{
  "num_hidden_layers": 21,
  "hidden_size": 448,
  "num_attention_heads": 14,
  "num_key_value_heads": 14,
  "head_dim": 32,
  "intermediate_size": 576,
  "vocab_size": 32000,
  "hidden_act": "swiglu",
  "norm": "rmsnorm",
  "norm_place": "pre",
  "norm_eps": 1e-06,
  "positions": "rope",
  "rope_theta": 10000.0,
  "rope_fraction": 1.0,
  "qk_norm": false,
  "attn_scale": 0.177,
  "bias": "none",
  "tie_word_embeddings": false,
  "parallel_block": false,
  "init": "orth",
  "init_std_qkv": 0.0263,
  "init_std_o": 0.0327,
  "init_std_up": 0.0377,
  "init_std_down": 0.0377,
  "optimizer": "muon_variant",
  "learning_rate": 0.00473,
  "beta1": 0.95,
  "weight_decay": 0.0,
  "lr_head": 0.0028,
  "max_grad_norm": 0.5,
  "warmup_steps": 200,
  "schedule": "wsd",
  "decay_fraction": 1.0,
  "decay_shape": "linear",
  "final_lr_fraction": 0.02,
  "batch_tokens": [16384, 32768, 65536],
  "max_seq_len": 1024,
  "doc_mask": true,
  "train_tokens": 379600000,
  "max_steps": 10433,
  "dataset": "wikipedia_en"
}
MLP neurons of a small language model. Each row is named by its layer, matrix (gate and up: input weights; down: output weights) and neuron, and shows model dimensions 96-191. Each number is 50 + 10 x the weight over its row's rms, rounded and kept within 0 to 99. A neuron's up and down rows have the sign that makes its largest values positive.
After each neuron's rows, "fires after" lists the tokens most often just before its 100 highest values on Wikipedia text that the model never trained on; "raises" lists the tokens whose logits its output raises most directly, leaving later layers aside.

L5.gate532:36 60 53 46 56 55 35 68 34 67 60 51 69 50 60 64 43 30 53 33 31 46 41 48 51 63 43 49 38 60 59 53 30 47 58 46 57 56 61 43 21 27 86 58 59 65 43 54 60 51 44 39 38 60 62 41 51 56 40 55 63 38 60 56 43 53 43 59 47 47 48 51 45 53 56 23 50 66 47 66 20 56 49 61 53 32 48 29 41 40 50 58 44 43 41 66
L5.up532:37 55 50 55 57 63 43 50 42 45 54 48 52 47 58 41 24 38 39 45 62 54 46 35 40 50 30 58 52 43 47 38 36 47 38 62 49 60 56 51 36 44 63 62 61 70 49 74 55 41 57 54 30 44 46 32 53 62 60 46 57 49 43 52 40 56 47 49 65 53 55 63 56 39 41 52 47 30 52 47 52 51 47 34 48 51 39 61 27 57 45 59 53 56 54 40
L5.down532:58 63 51 44 43 56 42 42 44 51 32 45 42 51 65 45 47 37 54 53 48 36 50 48 60 49 48 47 40 53 46 31 69 75 51 51 32 51 53 78 39 45 49 70 49 55 74 35 53 60 52 65 37 46 52 40 61 56 49 59 71 32 33 46 58 57 55 66 44 60 45 51 64 40 55 46 51 43 61 67 59 55 51 52 43 65 48 63 30 49 70 59 57 50 55 34
fires after: " as", " was", " became", "'", " is", " Were"
raises: " basis", " sixth", " fourth", " third", " culminat"

L14.gate438:53 53 49 57 45 57 41 38 55 49 56 65 55 62 50 40 32 46 54 53 57 58 48 36 64 40 39 46 57 44 55 47 45 57 47 56 55 53 53 56 50 46 66 57 65 50 55 59 32 43 53 42 71 53 63 49 46 52 52 32 68 49 38 46 54 53 28 45 45 33 64 54 73 54 53 50 56 40 41 43 59 56 45 50 47 56 50 62 53 44 57 45 36 64 53 45
L14.up438:48 53 43 54 42 41 21 60 42 42 63 42 47 60 56 37 46 57 53 61 34 46 31 42 57 33 56 58 70 42 44 32 37 42 42 63 53 57 36 54 67 38 48 52 65 56 43 42 34 49 49 56 64 49 64 60 59 38 48 33 33 48 42 52 38 54 30 37 30 51 58 41 58 27 62 63 50 40 41 59 50 49 70 45 56 49 51 58 47 57 47 45 49 60 56 48
L14.down438:57 56 57 48 54 66 52 52 57 49 54 53 48 46 53 49 45 50 40 59 52 59 36 31 62 48 39 41 51 28 68 57 59 37 60 73 37 51 52 64 52 56 52 59 56 53 47 53 66 35 67 42 45 64 68 67 34 57 50 36 46 64 53 54 50 57 42 64 49 44 53 48 52 44 63 38 37 56 63 44 39 52 54 51 57 48 50 51 57 44 49 42 39 58 56 57
fires after: " |", ";"
raises: ":09", ":52", ":40", ":28", ":"

L16.gate250:53 57 64 40 56 57 42 63 50 42 53 53 56 49 49 50 57 36 36 44 49 61 36 44 72 38 33 52 45 60 46 43 59 59 47 57 38 55 54 43 56 45 46 49 39 59 47 43 59 37 54 79 67 51 41 40 48 47 61 44 48 62 31 34 43 55 32 47 57 40 51 48 65 55 60 44 52 62 42 41 43 46 49 53 45 58 54 48 59 46 37 46 41 49 62 36
L16.up250:49 34 54 27 59 61 38 60 31 49 40 64 54 81 64 46 61 41 48 53 37 60 50 41 43 51 66 52 45 40 42 48 50 54 44 54 42 62 44 44 49 42 46 47 49 60 32 67 26 57 48 60 58 55 57 58 45 48 42 39 51 72 47 53 41 53 37 47 44 49 52 38 47 43 46 55 56 44 52 59 47 47 46 64 48 53 42 37 60 43 38 38 54 32 47 53
L16.down250:47 46 54 46 65 67 50 51 48 42 48 41 47 37 48 67 57 43 51 39 55 22 43 29 53 72 66 39 47 49 41 48 64 56 43 63 20 28 50 41 52 40 30 62 56 48 42 56 45 48 66 81 48 45 40 57 50 54 42 45 40 56 69 49 39 49 27 69 56 61 69 59 59 29 55 61 52 44 58 60 41 61 45 44 62 46 46 47 33 55 55 59 43 47 31 56
fires after: " |", " 3", " 1"
raises: ":", ":43", ":12", ":09", ":40"

L13.gate204:38 39 56 59 58 43 64 47 21 59 39 41 43 47 60 43 56 53 51 67 42 45 37 59 49 50 57 61 45 54 60 46 58 48 53 37 44 32 62 58 48 38 57 39 37 50 50 49 51 55 46 46 46 40 62 47 46 65 47 32 64 50 56 43 51 42 68 41 29 40 70 38 56 28 44 30 52 60 40 56 47 41 40 49 49 27 72 65 50 45 52 58 35 37 33 40
L13.up204:43 43 36 43 61 45 76 38 42 60 33 47 51 51 46 55 61 44 54 72 41 51 61 60 43 66 68 50 65 59 57 40 35 49 63 42 45 65 64 54 51 53 61 37 57 47 28 48 64 47 61 34 48 45 35 47 58 51 50 49 68 53 52 53 46 65 62 61 59 34 42 48 56 53 53 28 37 33 47 57 66 46 56 37 62 57 55 49 48 55 60 66 45 54 36 50
L13.down204:47 32 61 40 43 39 61 58 58 52 43 48 47 55 62 44 58 46 38 60 38 48 61 70 46 57 46 66 45 50 41 43 41 46 77 53 43 42 55 61 71 65 57 52 37 40 52 44 47 63 60 49 60 47 74 44 23 75 33 29 34 44 64 20 54 54 60 45 38 54 78 67 49 49 42 39 60 54 48 50 47 49 49 42 46 33 39 40 51 48 49 55 56 63 45 48
fires after: " a", " as", " was", " an", " also", " became"
raises: " site", " venue", " location", "Note", " perspective"

L4.gate32:66 49 52 52 56 58 39 60 53 42 71 44 35 46 50 49 31 58 39 53 61 58 30 61 63 61 69 40 54 42 50 48 70 63 23 58 71 51 51 41 65 53 64 66 47 54 37 63 57 58 66 45 59 48 42 52 46 52 68 43 56 61 51 63 31 56 51 63 61 63 40 66 44 35 59 36 49 63 52 58 46 44 41 51 43 40 52 50 58 50 42 34 53 33 50 56
L4.up32:41 57 55 63 41 68 55 57 56 44 55 45 35 37 38 62 46 51 46 72 57 57 46 44 62 51 67 60 55 42 46 44 56 71 41 42 42 53 63 49 55 47 61 38 56 49 57 68 58 48 42 65 46 67 63 27 36 60 67 29 45 55 55 41 62 47 61 44 66 63 56 31 52 35 71 45 46 51 47 35 44 41 43 60 49 41 41 59 50 59 60 56 52 39 46 64
L4.down32:30 62 54 56 57 61 36 60 47 41 63 58 38 54 62 72 35 57 41 49 58 64 54 55 56 49 54 51 55 33 49 64 47 50 34 52 43 58 76 53 34 51 54 47 55 44 48 43 49 39 54 62 40 43 52 39 37 61 57 28 53 50 37 52 40 58 51 40 52 59 62 68 46 33 57 43 52 48 40 31 58 52 47 49 53 48 36 53 50 57 63 49 51 47 49 48
fires after: "'"
raises: " own", " father", " sister", " parents", " sons"

L18.gate166:29 36 59 37 66 33 50 71 55 51 47 46 53 51 42 68 60 43 51 39 19 39 54 57 52 50 48 50 63 59 43 55 51 33 41 51 49 36 65 53 39 38 40 41 42 46 22 39 41 60 60 53 56 51 37 42 29 43 57 45 59 41 47 40 52 65 39 46 46 28 63 46 60 56 42 58 52 39 40 47 55 49 64 66 63 69 56 50 47 47 42 52 54 30 61 60
L18.up166:44 52 49 47 59 28 57 67 58 45 49 61 40 56 32 58 34 42 45 54 37 53 41 49 47 60 41 68 53 68 40 57 54 48 47 47 50 22 55 41 39 43 44 43 55 39 32 63 38 44 44 60 59 44 63 37 38 46 58 43 40 53 44 46 43 51 57 39 55 23 61 42 56 58 36 58 47 49 42 43 64 71 58 54 64 45 60 36 55 48 52 48 48 50 54 54
L18.down166:54 46 51 55 50 49 31 59 35 40 55 57 55 44 66 39 56 44 41 53 67 53 57 35 47 56 61 46 46 53 44 24 35 50 63 56 45 67 64 51 61 19 56 62 43 45 36 54 54 48 51 49 32 41 51 56 47 45 41 50 42 46 52 47 37 33 34 68 43 63 45 47 68 52 48 63 34 47 40 62 49 72 45 38 45 55 50 65 60 52 50 67 22 50 46 44
fires after: " |", ":", "'", " 3"
raises: ":", ".", "h", ".64", ":12"

L4.gate528:50 53 59 54 60 45 46 57 52 36 55 47 65 40 51 47 51 59 42 64 18 42 37 41 51 51 51 45 45 69 50 58 42 48 40 26 53 66 46 45 45 41 40 56 58 58 48 44 53 47 38 47 46 26 47 63 44 39 41 35 63 41 41 33 44 70 57 39 54 65 42 59 26 53 40 56 48 62 44 48 48 68 63 33 51 38 66 50 55 57 56 49 57 35 42 36
L4.up528:45 58 56 50 34 60 62 42 52 69 58 59 51 49 57 57 64 53 52 59 50 50 46 43 38 32 35 59 48 37 64 52 54 37 57 42 36 34 42 86 49 52 53 62 66 58 46 40 52 44 63 29 37 51 35 54 53 39 38 44 41 85 57 53 57 58 50 57 69 50 49 64 62 68 56 40 68 39 62 51 62 68 45 44 53 52 47 44 52 37 58 50 45 51 59 43
L4.down528:65 35 46 56 54 61 61 64 39 48 54 51 27 54 38 54 46 62 36 50 36 40 56 47 47 52 39 51 40 53 64 52 53 41 52 43 66 46 51 56 47 56 52 57 44 61 67 57 37 37 45 38 57 62 35 59 68 40 27 60 41 50 50 44 39 61 39 47 67 40 43 54 39 65 47 61 60 47 55 45 55 39 45 45 44 51 55 63 45 43 40 44 39 29 46 51
fires after: " on", "On", " On", ":", "born"
raises: " December", " January", " 27,", " 8,", " 25,"

L7.gate275:60 40 48 68 50 62 42 47 58 50 44 35 46 43 42 49 54 56 48 33 29 42 31 56 54 51 57 67 55 72 51 53 62 57 57 42 49 52 41 63 63 34 34 46 63 67 56 54 34 43 56 52 49 58 47 45 45 37 67 50 58 55 50 42 48 46 33 40 52 48 40 47 45 54 51 58 48 41 58 53 43 38 45 49 71 37 39 58 51 49 50 36 30 37 56 59
L7.up275:41 68 80 62 55 51 29 36 63 49 47 44 51 54 31 61 50 40 47 62 56 41 40 53 57 50 56 63 45 50 49 51 53 48 49 49 48 67 58 52 36 46 45 37 46 60 43 60 46 44 53 56 61 50 29 46 50 33 47 34 59 45 51 47 49 53 36 58 49 37 41 64 33 63 50 65 64 42 46 44 54 48 49 51 69 49 54 59 39 51 53 48 59 44 45 38
L7.down275:51 45 60 61 50 63 59 50 42 54 62 51 50 67 44 51 44 38 51 47 43 61 60 49 37 51 64 59 38 37 58 82 57 41 48 47 70 61 43 42 47 42 36 50 45 63 49 33 62 39 68 43 49 49 36 58 49 32 52 55 50 51 55 59 60 40 38 63 66 35 55 45 51 60 43 64 54 49 34 45 54 39 42 43 55 41 45 39 47 31 45 46 43 50 32 48
fires after: " on", "On", " On", ","
raises: " November", " April", " September", " February", " June"

L15.gate521:55 56 41 59 60 68 56 45 56 41 43 40 55 49 59 52 66 56 64 33 66 60 41 46 64 37 68 56 77 40 49 38 59 49 37 61 62 52 63 57 46 58 60 46 40 74 52 44 51 55 43 42 47 57 56 55 47 36 31 50 35 46 63 54 42 59 59 41 55 58 44 43 52 35 47 44 50 56 66 33 47 50 68 73 69 57 54 46 48 46 34 37 54 68 48 43
L15.up521:50 46 40 42 48 46 48 57 51 41 45 56 48 51 46 54 46 37 38 58 52 46 57 38 55 46 59 48 44 51 51 66 46 38 53 45 52 51 41 41 38 44 52 52 75 46 22 72 30 67 53 60 62 41 58 53 45 63 60 51 53 53 51 59 56 48 65 43 52 58 71 45 42 68 51 42 46 49 60 49 53 47 59 81 36 49 49 46 62 39 60 49 40 54 53 74
L15.down521:32 52 60 49 30 67 42 57 41 50 71 57 40 52 58 40 46 51 38 32 57 55 51 56 50 53 48 56 58 38 55 54 47 37 64 52 50 42 38 44 59 46 50 49 55 47 36 68 37 38 44 54 56 41 48 58 59 55 52 48 50 31 70 33 39 45 62 51 45 44 47 49 49 63 48 54 58 51 50 45 50 40 44 51 60 36 63 54 60 44 36 51 42 56 36 66
fires after: " 13", " ", " 14", " R", ")", " 55"
raises: "y", "34", "01", "00", "06"